config.toml
hidden_size = 640
num_attention_heads = 10
rope_theta = 10000.0
learning_rate = 0.000959
final_lr_fraction = 0.0
max_seq_len = 2048
doc_mask = false
train_tokens = 629100000
MLP neurons of a small language model. Each row is named by its layer, matrix (up: input weights) and neuron, and shows model dimensions 16-207. Each number is 500 + 50 x the weight over its row's rms, rounded and kept within 0 to 999. Numbers have three digits each.
A block is one neuron, or neurons of one layer that tend to fire together. After each block is what it responds to, as a language model described it from the Wikipedia text at the highest values.

L2.up401:555526524547518507515534519455416478518462383498530562478350465483604492475522426469442497591503474613574549458487393497405560495569522566489531484459418330454438544595561456517428436460469528506482496503558485507540493486476475417456519467559522536530481451551483468500577446540605489506552524442419605549471563494457494531557553499477510479509338512577541485419472490511484464557526540526448467499633411523572459515479526516428461623491527486562547528560584453479496453509486465558541482510427520468600534505556476544558516569561495475431421476504564468567548490483605545459
Names of cities, countries and regions, often after in, of or a comma and in lists or tables, such as Dublin, Jakarta, Berlin.

L2.up1903:506544544480487528540464468472481470544507611582509437482474429490498503442497423438388549447490517457512481457540485497429523449515545397467539405436539555392479522484434552514476501515530539510605487495463511486466516452555533583483485549449455462486488467572492519608521592535411479545516490395434562427474460490547548505444540457498576469517457501500451463405549504476505498548491487540553493440470536599623525529522470442567473610480469470478428576442501509556511448546584560423517562504570527411571557569507515551527511524556529530429491399513483577547561586483473407533
First word piece of a name or word that continues, especially Sam- (Samurai, Samson, Samuels), also Jim-my, pat-ella, and first names like Sam or David in lists and tables.

L5.up483:471515560537408488490475575542498553521551517590512506504421450487553441553570455508392489542503511620530395506481512439478474549488536496533471424499508537546515426512599489478550423511436487482539573547474483473528466598488466582544480600527505518547528499435562493483511517541632444463418521537480536516529447453522480497478465508537469499480465491450520466403521599560513524442487447554478454483510500423496497496542436512479415471414568420565462449462486625525415441537576492491516582497534494518493552532546611500491371554419539546544567455433534516456536526412477451493
L5.up661:473482451457413485636607524554524522412431514525558427558524424509541525455540454452483481529478541481373478563492514451571483511577488418436594507480487525356453452516484479544517408482433479462587503490607497464450505482556542546475551432496506604479503508455581478562511419486535486474476534452491469536493489449480524560468514467527478580495542531466504533463502452458468562480510570500520428406531499555525453570514507440593496587564494433447515547507523584592405569545613446579545482488417518554496468551575566499545483608460472545548437459493507555363495584524569424523
L5.up1565:414463434439395527612533545477476497448400567584387454596484431527526562531404381552609576502515619597478400476551486453536515512572592480406563486435365416416489393391481462535485510501442480440535570540543451493443498475497510512380441547527451576579482531484542443547480546517515518486498541471500496448520482570498545521547418390562480565416516496503461402432535456532443521498574491460431427444499492543534502570489482453589478588499566369507504490459588559449460514538499425543479508476473434559539433503467571499440535513477505455520522411517500461435453526470461470483
L5.up1856:484506570536432523464556491439494411558508453587425492467446517559476487617478546544408508522595466550454594510517479529412503483495523492506529488522415462488512494486414474538494568424400604479538591480450410612458526499464483530481449477619485529589504451533584409531436570448445582439454450464493545461475464466466522490500510529507502470484414518516538506441518514483450552476450534563502506481585491459550472497587426561481526514530580486488543464521568572444454524498498442484557479397566505579581452526564500490435511574629575569462503546488502483467506461539406530545
Person first names at the start of a name in list items, table cells, or credits, as in "- Nick Charles", "| Steve Jarvis"; rarely ordinary words.

L3.up259:473393490399429598555517507492480623538519460470503479457525469570513531480530468494533475497583514518499448460484601596479452444441603512418497538561462477494502524424494379528445594493494482472587578452581483483442590523584505434450601408463547508490507509473547569544535522584518490491460449505554501446511528472502491495435475532508408599585469518450495413465553556468465613562388596471558452514557521563593489490432516482556469518484562570568454535571596438580562570559538515532549576589508447539510475500510523420529490490471568516564529503511507513585443515423469430528
L3.up371:469471572515475533566531485535519472452447434468429480479519472511523574453445441455514505449435546482593510467461538515446486504505443512552498472476466427426411461504492568484517532460467487467394518421539495504468484562603531505366550535521586528475570436493484488478445522451523507487456457377449485473587455550585540562428512564520435533476468559479513411507477493494569579432492452512583484420521483506544477482574420501473484493508497533500465553498514547526509467442559518564558349525461490409494532480578510470486472564647505450501510466420493538534519555572445586482
L3.up432:418542568442460523501519524526480422550394502498534372512478468443527493463435420542593475401469625486493480440440487554488464455463542508451552451587578462470434434477459488482559564537438533512573495501624459584509484620493412498501565606480589510461592519531481479485479425538442538485375594604450525503415454540467527572465488450500428450496523462515519436491502524587678471461425552489554458509528467477530476435552541496542518563519521507476485465518549481629444561528478528519499525526451408461543551518544456402530465533479446581508547491531457548421477468567512546596
L3.up439:425476422502520597568505562498541548437454506510414527546519464410482464534492553541573645534520488589489497570448477526480576606488536557492486430507439503441456513437447470445482584453505572509419511494480543427516398490439486406533398460431469509429523473526485501522442498439446575488423514503595601466427493457470474494520516491573574455471543535520495464537528440591456509587530479483474543446492492556602490485495426496589434503551541503420412448517507596510587496513496598489522512607542485457530528513531530501518511570484477561539454519421413525415486459514496497614
L3.up473:475598578492560572551549487477529520521443528531451413554509380533531557444544454521523490525499432455528498557508454487485531433500536516450527415567474446438503502398462516425613607486451416504466519496608521415461570519512496469475478493492463449469608580554498447615498499453462462473489572529441478441536527517430506424541452493561627453545470542574479478386488565456464503594494567432579482466567507567489516553508519504538478579481557537504478546497441450558521506560534526389463449542481416398458454506585459455572424493578566443404374504448481537435529559606420485497
L3.up683:409474433471469607498508554503497516468489561531483464546425455463497479552459448388521491424560513554587462417438498449544607549552443580469484545439560461477497379484435555544562510433378469412384555459543493483499420497543516508522489518556581581531574476479540461456467444449574496432441571493426538546395511441496525557479425497590420573497470526540401380465609545608416579547523462540556473470577503521523512600447509436565475513501488545503499470502500559581518534483484540517532485583515485478582475548441478443527522542462496495458515497478470430460455506473475472510
L3.up819:378501548564445432494503496449496488504436451484519491595341592483478499484581451497431550444519488547515437574587478547473593578495475420421552489450608496462508502463452485426498533504542470540575529509505499413466556511493432503464489464419587517539592428507491432594511594541512438485479618477468515507505478517507469525400466488512536490524527361548498373515414528567577468469414561490566445552474422526471433534504394506525538549534388515551547547562545519525480471445512455480459518535552482404531407499547478452512470531443498535543598466406549513471513485511534481532
L3.up911:525504555435517562598499583492550525525470597544474508584461463509469449543545528487426521517423594466589502437501457432555595428457540538514445426430505519416382411455449492618502533496410392463544418538577492430476509458459499593490491564573572476523521512627465540510410481477502493449421480418487519420541498522494513559585545516479557495421445486462546504452521496535425536518426589429484457492582497484520479499472499453609499517484539496497494499523522528495524495591490452518555464539480597586499528462523476452563545538546504513490431432522403476478492525556604533501
L3.up998:526451518528502588540477476560474451620550578496518550617457533401391519614419429440372500509439587558475499489445551485553554474482498502527547466486511553509457373404514510582495513411438494577480431502508521479415540466460467551518416577473551588533491478463449478442586514568484424473510523473416503396464435482570503516428576413518469539397510469533395516525565593500420519594566552512557517391466436534574520513529413548553463523485568524493531511502550557504513461489448621505428521538508447508539513484512588495486429544488462453488463487511528502411529524454490484515
L3.up1420:537514407543506573539591439470501412590454551406490514429440465438539468497469441502469474473494498553549560525454413530520614438594527448522500505517526529476486462456487511509495348424448513447545476515486539598481482532605477515461443405522501575556574454418505494442540609514546518486466457493457550424469386480510549506455439456449517547499485542465472495426483461516389591409435463445554477463506431575563471522433444437493488496446499414515465471505468537550438568527545525512476577515475483567528526586560565483596446536589535556433495394481559559485562567595478445535
L3.up1522:401545581437574462575525465489520467483414516544499517499538500468486503448514429483475477492481651498530500491572465404399498458466453485412512419445570366534397540389480514431527547508498534498468515484427443501392544573557489489468452564494559540489594552476548564469473503431494508486403553512482483506548502449486503533457384481524491555427506467593543549451464479546551515468440500508489501502526495487527521523548575417525520625548495418493497478421647497523417496564449409513527579519468490562540509519498502490511498553453440468519475516511504485422548542559413540514
L3.up1561:448540513521476420563542508462518487536476626523533480546466572578551486576496511531410451524363534534521399503425559529483445457487511544467488425480540404495556443492547498517579467496439400433575471454473483484536454552538426498504532488478478485462507549487463571433509417521464386492523516489540491481533541509499475539492468430563566472551476502471465518476529581500434539460440482480583458511498467479545414568463495496608509501482521500495453501533578510528480508475452536567429470524536508530526529465525561450561484552460569396502580478568482492462595519416448429535
L3.up2082:424577516518446534579507474479469479529450597516446399458408396474475392519505414496403504501496569516551507397509519485487456398504559498462579448451455551473483462414433543426532577488528459500577519457464434613443528492511508497453576498521478600538615430414550466587457575501572509457439432449421511472517507457444571457498539513509530519588465497573547421437526498577525474528495452535466490523512578583448455563498469481462458533447472451505413514474503516429447469461537561387515483496464469490448472591465539544520462509598545460392509510452500580541467548456449434517
L3.up2092:486520506443467504480601501495546627539401587481523464450336460481500527392569500551468548470540477556443440594524522564459524534521446495535478405390511526519459486392462558473456528477467519523598571463476467572530541515544410456476529570485533529502518600501468513480532488471483484483473465418542585410535503420459431513394531517502584506564519431462447435479407517558575453518533596543566500446502478515573449466549512516496516551576611504562438568484617552379508560414474427418479490507508497527563549454494554392516543546389510505549566576595485655428450498428559442556
L3.up2168:437494520469476508438563465539464508536411441572432444542481526526425493611559517535476524523558556506536522503507443463488411515446528471542401481434445461516522442483464533450487417484396443460462531447471483446468513541443459454476529543480576552433587548494496454506521510512581536512477437492340516513430481563450448573541531497585513502622432548465502490508533518426458509540450493543556522465568577547489485587526533531576497553476553492485571553523451521445536492437490527517550469518463427472529553423582440533528504494584565550466446522594598557499507465485416409593
L3.up2450:400496606551483493527493459482506503507458427591511517514423517554532495495577485496505612386525480534615468478425473573472489408464438556508536502381584403508470396453472582465520552465512509514439463444464514453528575561551530493510442571480517476544552446475533453474514568488483471508457536545491522465501471442499505426442473445443592424536454484483527515525460506542537502485471528424481579517464476492513509559468507442465425467504541519585519556450426461497469543511525523506464520592493529515495500443582545474482570575492512600453485459544478508538472479494467549487
First-name or word-start tokens beginning a proper name, mostly in credit lists, tables, or after commas, such as Sam, Ed, Ben, plus place-name starts like Samarkand.

L3.up30:467463596492536476435598483482494498451431456512463458388480510502574517592574469491545590496464515447476496500515426523558443421510434548492491418436578448508463451419447573478546529461489514437468526541445507485513472497463462467509508543506521450559478468507420551521486495550544412518407583446571551496552392481428460503539513455487439552492497443613554566451505519497532483490478573488476502402521482579548541455472490402498534539512496474537466542503472498462562475523603441468501347551556473525595452513488557579522479514508592488523578394473557440421485499596541501522
L3.up68:467477494511455542583444418528513536479409473518449482496468492557528471482405432502535534399549475565602469495446564501556469437489572510501424435534487377553492376498421507573453544461501535505443492401544494581444443435513458456484450466470534464509581498545555525430530552491485522545472541467519472461489489488461643498523474468513437548563574495604530455532565522484429480401539459417538493435507481487473458460501527528502495537550518527564421535518510573519576593572580519534460405550514553514514504584451530467472464535530575522489484459457488456514550480422524462466
L3.up582:409419556539447489557583494459522420451561536449459494487550483456541495450466414556497414444490411599488457533543512584505557503448590555534536472404556438434491406477469568508459419504476491496472530412488477584491461525513504501538584523462448612503579422468527460519428507538461464595513461540527547509520460510464529521516565444496405446583550424514500530476548535579473516526497515571406408552538414484517456472553512496467467440511594421536538465543530403470510460479533463535417471517506391492530442438477535405535440449534538473514500511576545526394480487554475545628
L3.up668:411475488503432550503548491572503428435459480516429510493573428482552508525527482502461453454539530475445548517505427521494558533527474557430490520444436499434477471441471507514462457437476446435519474402520506614520507553579512504423503552574530426443526479518496536521490532524554456487547518549486527460495422473496537562558558527512467550512490440510555554493513542600502526559425490467574438524474477459605439468546491463523496560531506528489523538449600442414511469440588478506523444559434560535486455579592506488452412466434446485506560526490464527502435621517435523499
L3.up1076:512487477556540491523556522545386429490478633471423530476512505465467488471540462462517557428546567564563498448492451473517505495552543536394547467481577455492491530408514538518534475552494550493464506474532390523518521433472466574513462528508506556496555400511456464554468436578494563549437493454506485496510525528496576529588445451466420444422543392588469489442568525476528497490457605524565521513517554523561474487439468539535459561510515507488412571452541494475556548503522476509503497496539519523474488544504479434497490486480462449446425477516548523433411517449453533492
L3.up1094:453484565483459513521597485537425461534559506501448572513456497401528447488474455508524495527550498596508524438482441517407565340558544554561502571446525409492488432523527485411543484473594415482559415475605467471556572460439481556530554506584445541503476456501485596579510504496453440506541591444428579511450530506447443586549490546554483546499541422459554517514511547556519562500471516512604542483613548444581485420500424510560461515363562526480502543556578469491566499490499554561573460528432432589503512458495466467524483494469489552534538583388436487546511467490421439423
L3.up1095:355497477604462522506502515524431448480450499535462417513433460492424457491451453487490569497560455556516553524515419464431498483476418436455525480451474421506506562523437533500504506510469447365482452443458440495410448539490530482526514489549491470460574405472434474501468616450388426520442557495572486457500511535557454443532430491539421546532489519562498514460536493496450551584481546513527424494532480495558496468540525520497491493498430424521568604550513400519518547498562439451518485568496448478582520571576509453507464511426457458511520486468516516417429552493491565513
L3.up1115:397475479503488453566495507515503362483440586517476532451509439514516448545493473481507524502526574504528478440450508450442540498545442574461514525518572485474540519475503478457526577568482493419469421432557397475489473467525492494474536540568502626488535443568488460500522488500448520490544483538433472483521492473466549439567575542556392549432454461586450467512494478498522544477490479444556469515558510508465558405478474483515524525507466509438444543536463461489431499439623510513563543472498499499555440519487511473517534528524513468440489492593462537407440548620546559488
L3.up1132:469550473465491423548467521479463464500418590535446549454514435573524508561501411414481528487513552456425478510429474513470504488501528527476490552467550380485450443399486463440470403493522598486494457449603419628442448481557470455392504517503486637574516375493470462521497560547434443453549475552445520440526432488450493504582551532537398521417487430595469419524474405453479544546485466499474450584505555568506476438583499453565524512524496447527480559588534431529448495456609532503579589518491522432504494535488508493463527505493465468511506475491475499427486568546544510506
L3.up1294:443521474460470478513503406427451477438529484549433519558568438457505473456560517428603465494431595533542434499519525431537556480531532537434471464552512492483425504495506473576582501460478460455576507440496523488459526441548549585440548459473573495537500568568488463512436515506497529497462445496483500486373473504490454482447604464413446401549456536513508510509480421532519479515373500519433420415515530466486479380446469514481452450542482453363424497575582514423418471477564526469499438503480530542513463564419508475493578444489541517458486533520490537536576605532527524493
L3.up1666:411474485533529375541548482492438403507473528510386433467504408555509467492529457551509467453490501572474471510463402520463501493551545564482507485463442400435472524497519503586424517545476510508507509495495503524461494429605572456507524487524485489563520480530521464411443440521442458489492524517503440491523491493413500427550486568548371590514470479535612480455520499584511608467520475509499513441511491455556517474525438478472532451540535506508461523412408557507532539511465407554521488427553381458485521584517553433444484516549484465500514552457557534525532542551472484519
L3.up1733:484556451509563505600554490513512501428465497457491524502432453460465495483574546423517527555482489550486470564444483539537485491454528488500537447533600485454507460552497503537556424498509541491520563457432475551465579491597566491470518470584453558516536459522373516507564544530482580489535488476386502416469434572428501602551539468536433552519566475573481509501585492499510479523557561499451485501536542454434450507492539418434521468474419496452414503593521505421514556590571556492592428572613464505537564540492524478504451429531430559531519478526458489535552572455503450485
L3.up1931:385510545473463463498527551489501430473514458552499487499530494427473522542549461512527528480534489425529467539474432552505422432522469533457506555484496432490461536364460465451424535511566459492484431480435376456370404508492462473563510515557534542442513430469495547554479429594466518588553571529540527443531419527536492486464493579487387485458576492589512395522494529448534520498592545492467453511477484503567511496558488493523575483459490539544551601521515462439496516515527564550574548513493523463500536529546473455513457496439552594483498493428458429473445544493459524459
L3.up2077:499476504556590521510518424516432510605442403482456502450538464610594423504471532543454467460463479521513559495573502508496478504444547452504415407468529439443487510521546489513439556464530544410445442458505529516401486582587595463383517446537525451494498405532559422479483418490488506499475488526471509521500541470516510387497465542533525541503397551576574540497487513528509571493478522497457499481526471563582543416603455530530465516501564468531426445520548421523443463453528427503462544491455430528476445552557600530416524482534429487540479448472587533545544582508513436496
L3.up2351:387482581488491573587471379501519519482513457467383496466591528517413505471525489450451468466540487544504446546489405597543544554582485590561478416508517456388578505519457574476496537411487444473508631466508490562465529518560515474445520484467483524517503459530514453446482547435454475623548566513530543410471553499404544394572515483516499567505519538573628520504528442514539495512543478469412518558533549491484493452598547570522461529544431503448483532524524452562487448520500507410552406458504455453497520407444542446402476434474539535506544515506506623429452529492395513488
L3.up2477:411516519506462487498484487506529486509530551474443405531448464560534485531561462504570489484571502448472489523436415527574484489501575506393474523495477427495487421462527528544533606498474516512526500431529482429428490563616590523488478471551561508540474514496449502444541548502398535458510489527501463524443418493458543530556497414544343421508499512523526461475543411553600551449518584550478497539507577561550497562536458489477506503489492481553420490449555517536484482455572481484529492527482466501533498509459544538454494460506527515482561370500507487547584583487384537522
Past participles and verbs of making or releasing media, often in film, music or sports text, such as recorded, shot, released, directed.

L3.up324:514502532497485500601544439533452453535504503537487457554475534479464432500493541494419541453405484433483560545508505545503568450541498385490529483486500569438439428538515522543435493581415432497512573498528521510353573482515559485516482471545501461525396555427563428426435429438510543435588435451498579470555516499484437484420542484508518567493480516501490557490595493477482517466475470474457520444456486478501501411410476452505392539453444518426524486491444484521554542473589506400449541594495555553419484500499569425408586500641509549403504483363464574489473572483619567435
L3.up460:500475606553551519532571518486483509502420452514543439580514479493502426598481464501439467551531518469421576558590433413417525549494503464525488488437571420528503431602525531522528446448416475445494501504571415463417456519516579330431425501494558512450566485622447473443545552481548421450449488438450574494546481470594473495568466523563454513531437498523558389395541450553482496426476608480526559447534464460470518524465372408519474504419531441504568524540436501505515556504542515575488441550573510465561559551496451516544543535476516535367463507489507508490612511489506460528
L3.up462:445471503518525468494506454458562508538434524594495579524574489473563474539425399470480486472516466502535489440517444430499502497536369588393403512487476420437452442484441470486483599433489409500517421466494465641443440548511482520426526525490548458513518512411535522544434502574582449504540567497487517486536465540566492530536504454556527535475471507548499537533536438573483489469452557519526465495500492487505569539478520522461443478489506479583492550483569471526488485464553510459499530514499574517557582555525457508541535590414515523573492461479476468577505583487572533448
L3.up569:514512499557510496544475552406397506447483479443474547530458464467429511445498511403532535532530504519485497505462431411405521471557475458534468493531470468510465542543516511533455443481492425535539405526535490582472468595413504524530534505431608423435522470528492533634455481474491534452557458559446559509527441457555532517581582530464503399567413514547464506437533451553609473473470584548494582493595528501480481501567553553376481551540537518529449505516512545442419439435530458528576517546513543463493527564511469538493540528462604529538531534549472465442568546588569495442
L3.up578:467446473463493508471599485512489574578539542504445582538495530527534426482525443533442403429494548360510504484513440441513532498509446426450482467491448456424537531516426434511494412499522422501550394524452520597537424451561489480518485560561538561569489463484599429477477495505484506534508537509536575449549529546452532524544414442577472498371390463473434581542561545580500560503528521505503554579468481516427469499532517511517429495439414528469462490437565482502452573456613558427477481591452546510584555496582458564473424511493543560471507484434502620550490559385594544409
L3.up646:509480409442429508590527474479414508525508515497429581640446559439471566570592477395386547352456475448657407533464563475454487454539424528502608465574483461487563431533487470535570393453462516424430421568440488471550434481561477519450462535466581458537474484502501468498520548449449521452441564485546491535426529530455547515467418418517546466479474444516462551444468487535574496449527500508547446556463467470480555506470444390588445594507561443460495506521530469441522482518482604592484535572473580548523525566482457504552433490462494444466496537371504563453518466467517520549
L3.up806:425430508570490555487525509478488522490392547452488501545464457450480559548575455516367471444447533532601479570590488491565526548555473466409534512444495367515434534471566592444543509516424445449426547509435375474506498557535481560518559471536628546504519441527466489522551474611488547476516415438503498534484497549604559495489512445539462394584530459455471538479512484524447477528469512571577449570563430550575568523411496513463438430392534423460448539533477582487434493509482510494491496564511475546605430470570528513526568492543433542429480537410509505409613514453485559564
L3.up1053:487471550492489540530541489504442397507512550444425457481462456550506496457505400456479421451444530476537501443486415504485457415534511383485539398433506432480505480484464434537550543546501525394541527518510518524390463502539527507415444484424499593449510481427520393458552484446496470489470538384527623519545494512484531511425494421484577457462502397546504439593539508544413530465437517377493522555456524568514517556443489350467481450547534534486463582428481442474466425541567504507503520485425556447525522535510569452494461629534499533522577438436430481509463559519417453458
L3.up1544:504489472487508562479595525540410417460543395460560518542503525547528457440538505537485531534516500558439530481538491430464472514484525509560399522524481481488531494591524461526604489465455462428564438520564500466453482465508490433543489505541561577536454522447568454610472433518507480449561475485497577460523434406555504547596469413530485510525538444556454425415511500602515526475549447481479525440578561469505547545517505498535464542430379450560473551458415521428555545558511477542463499498519472490512531585537488416567581499580434553480410478458580501500501550468560499460
L3.up1547:526560531485423504579491488511509509510492561459464533519461509511504519536487442503502473500452462564479470564545508571544445472474537494538449510492497491393508482428485412499456431462524536483471518508520558576503538454486533517496484624481448432506465436451511459492408564587520452421521558552518535554489421475460417538420567536491489540440530406520429558564475527485541559401451627444531513439519510566593478357565454519532492496440581500488570522441471418526451560528502495583422426537470508560480428494568517367416494526491435530501547505447427560484509513396519490570
L3.up1711:450533523385500511529536502480511504537434527447446487536554409516584566504453448501447438469559470520514462550462513510515482460547551432409460529509374490441471530398486421583485579518445470385476539497462430462539543515550542505394591506525486483570477465507582416486548452641523448386487475465463517507465498495453544497516439464511328475492490475490460590436559464475440499483573409523586471549474498543526554575493498512472528416412566438404495544542572496425391499534515554477550499535400477540564537495634562526441419566529488482501391482453481446481520486516423495453
L3.up1762:442449586370475551453479528442433550457587578516457490578447521497431470489371502475483468529494538401559458573496505516382512422601534421534514479412450421529492560447504591580486448571536550494473470500455456469507521476492557456471441536529450461500559550520520485520476484522497486492469499425385618529460556469556566539521431456565541508445457409539415483543497630437519443450464554498600505509439514483486559493525532528476505500463472468494439464372549504565398524479542491487504531525508471547570475606464528604515418489445426560478508428497496462526617513443435602509
L3.up1769:527551493489439573433592524548505510512445520549520608501486486469525350474575483431503465503451561418531496476515538506432463456452475571472498540468567533534445485534445464636466496449455452519492453443591473525415507558524508530511428518497557515518488436421546468579468528585475565501513557522591562455446499442451552510509489441507513557564508445498587521441545480605425590482418620566576559409521442563577422461579427473611432638446545526448525527509528478516420463453489526441516530445569539564475506472576468558526548576519506440472406511489461532547556570579528543443
L3.up1886:446501491445391429449517464551538495473486517541420496515474460478452481472529514527484534577467504445555518525535450479491553465474493510414561477496494503546550524481426541558511452526403490506498501479502487503468471497470510492533477576463551525497480511498491499428539585577538480559514535518470518533489451601452594564429532521552539492450450441500415570429458546476474547392475563465445600459411513524473487485456509454542606557491541508507476474365520527532468571486545596496461425518416468565532458448563485473557458577391513558443478505537437536475439477498488521524
L3.up2193:416594552550507545451539484574448499557523567529385513531471479549428550415500404507545578436552452483606482518504503488417503451548537492463554491419542510532516493458511472499533444571527529540486553483454462541509535413529505495484484569508522532523484451451567509479444438475478561554494533455525531457515442486520483514501416484531590585445557398556550555460537563520478531501464595506455522426437518564495530535391468520492468466466498502496503476472479433473433526474485518531494464418442493503579527549441529414499434437450567428486499418512452525448509485484461542527
L3.up2375:474462602606522505508598529495539455453456527530515569457512531528442555482499440513393451546540528422504554532505523539436572479522558500516480474454509547491479568589499587424467534538531554481499535458431414519442449414514503556432528529497520558559556439459452403498546568488442447450408477413500617552549374414544441462431506500534483450530461466506554526475483569491458468522394520465472471416466531563486430512495448531469533498488589539503503541521460512552363475478487578492473456450516528501564483430465445510562474558455476557508491460517562525504592460529541489574
Mainly sentence-initial This/These/this pointing back to the previous sentence ("This privileged relationship", "This episode"); also English towns like Rochdale, Leeds, Watford.

L5.up1953:422461588479445470520548443442480374501492582498467443566451531532447504441511554477442474513543396557504489534514529572467517563475534395433531412470490421433519518528562572583494470485519505521476574491595453484541524525472526547444493529479545546486489428461465569496520443505398551554580492482385521500551427376464370505592599549533520468456524492551525478507473477399491533451451569458506451438518448504541448598418538467481582447490562491509509482550439433588546562460408443471529511583493531449459528553529509504521538501432583551568453404495500463533478459491462532550
L5.up2103:469478591548517552608528505524445474495479516433491496522466395482480537426475494587629408429518469555565461486570415564525378503458511424500478422393544479444521559441496469548529549510536416561537490476475408420522555542508461430443439524548502545533530484475483429526505568642472485483512513525489468499590427565417578466543418501529449525381488352500632511576494511510452558492439623453479516460428481500531527491493566519524579472471525480463512518488488437479420518545466521590564397499459553510509475570588459572480458505646403542520392491482481545498570532463491591597
L5.up2278:548459555447552478530526469483420558528589596528469558466385492433500458559477487564424433450512586468549481538494388523514530453489526420531524472384471463444536571553448474457496506526421498555550488419434508416498501477534518517462522522457536507461483543544416420485466518426411488476392491438512481481548541508536533546491490458517475488480482422470504549539522637464519537539499464587553466484546544545528485523462515514567436554526455500441454510414540554514525462508541540545436388485497535492532516559525492510493494538538524587575475401481540453518471524595527553513
L5.up2415:483396567456534502552480545481442521452478582458514507439448421535449608432607477575492555407467557541435481494488425435500509413419528501358553413444472482400515485504484467595551538468551473457575476445496405551515601599515572442454522585496460452551477482564442432446514497599440512503520519511466508512505407553498510495626472384472519513445521470541583510485539568477499598479513469533531525509477511571450507508519557484461559533519497517451444522467476537423448516494500520478430579586446441479465574500559513496549415580480564543414494410512535511490480573487419478585
Words that start a clause by pointing back to something just said, mostly "This" after a full stop or paragraph break, and relative "which"/"who" after a comma or noun.

L5.up219:473612460573376562483509508497509441540529524447451540523506455469473443537477462396539612441523575564404432434506534467458431468468436519508544530531502573485493499423432505499585478492520507515448494440567567527456450456512508586509467477479436504495518439478443501561561529616546514516521560503537523425455540550429629482551505481439370436412547430514450508509483531449516454421467592621498456463524479557481483531532531494448520612500485452512506519541546364592443463488546526525498475525454491402495533503536547529550412521545600526463419492546479540468554547485529542481
L5.up1160:540549451470438504523606489568475416537589510515519421451491387436520563394546500589483511509510505605532520522500477493554433447534465483474403506462488449446533550553487508462529463435549548436473575502498520572537566485483536537485455491447560551475495502452429432455553472450505439547495471444465572454451547429481443412454566465464385499508408455537490532536536469506542474467514543480529498516529488467568480450408506485530472552473453562583500501512399536461541529502528525466534458409436530476602463527554484517429425465497570499525463516550533520481516530461509469434
L5.up1378:519509518457445460544539448553481443518556496534343523500564489536473514556506578549559415481530517568521419546511485525499424508535518583551381486494505535445463452465449629452446444509483482463530406518566513584512557591448567497548457481514495555440417450523480453578588431488456439471469475516481536501606519531476553543531543544581355425498507390532495422486478474546518509460376613463512529475470489513530464454454417481477483546534447507535391488547567478502491419417462492520514511411580533429515502530528600544522455521422462516550495435569590515422562590540425467559
L5.up2489:473615459534544523540477509539561391486527520512493503558507441466479497492490546518505469451499451467545440510522517509445425477537518540496446484466552496501520531486488520541522510452532506506465412448430358519397460589535502488524535512469456498483480374505432474381595460515503468564485480451484488527568495412461516427589512527505366527501450463530481475486489553599489589497501587502472516491443611526566455525519455446529498533524500447527472474501459485538541508506476439421471613496531523453491519507518493509498491512442528484521472469546480576442580528484486561416
Verbs of creating or releasing works such as written, wrote, directed, recorded, published, mostly after a named creator or work; also "Records"/"Press" ending label and publisher names.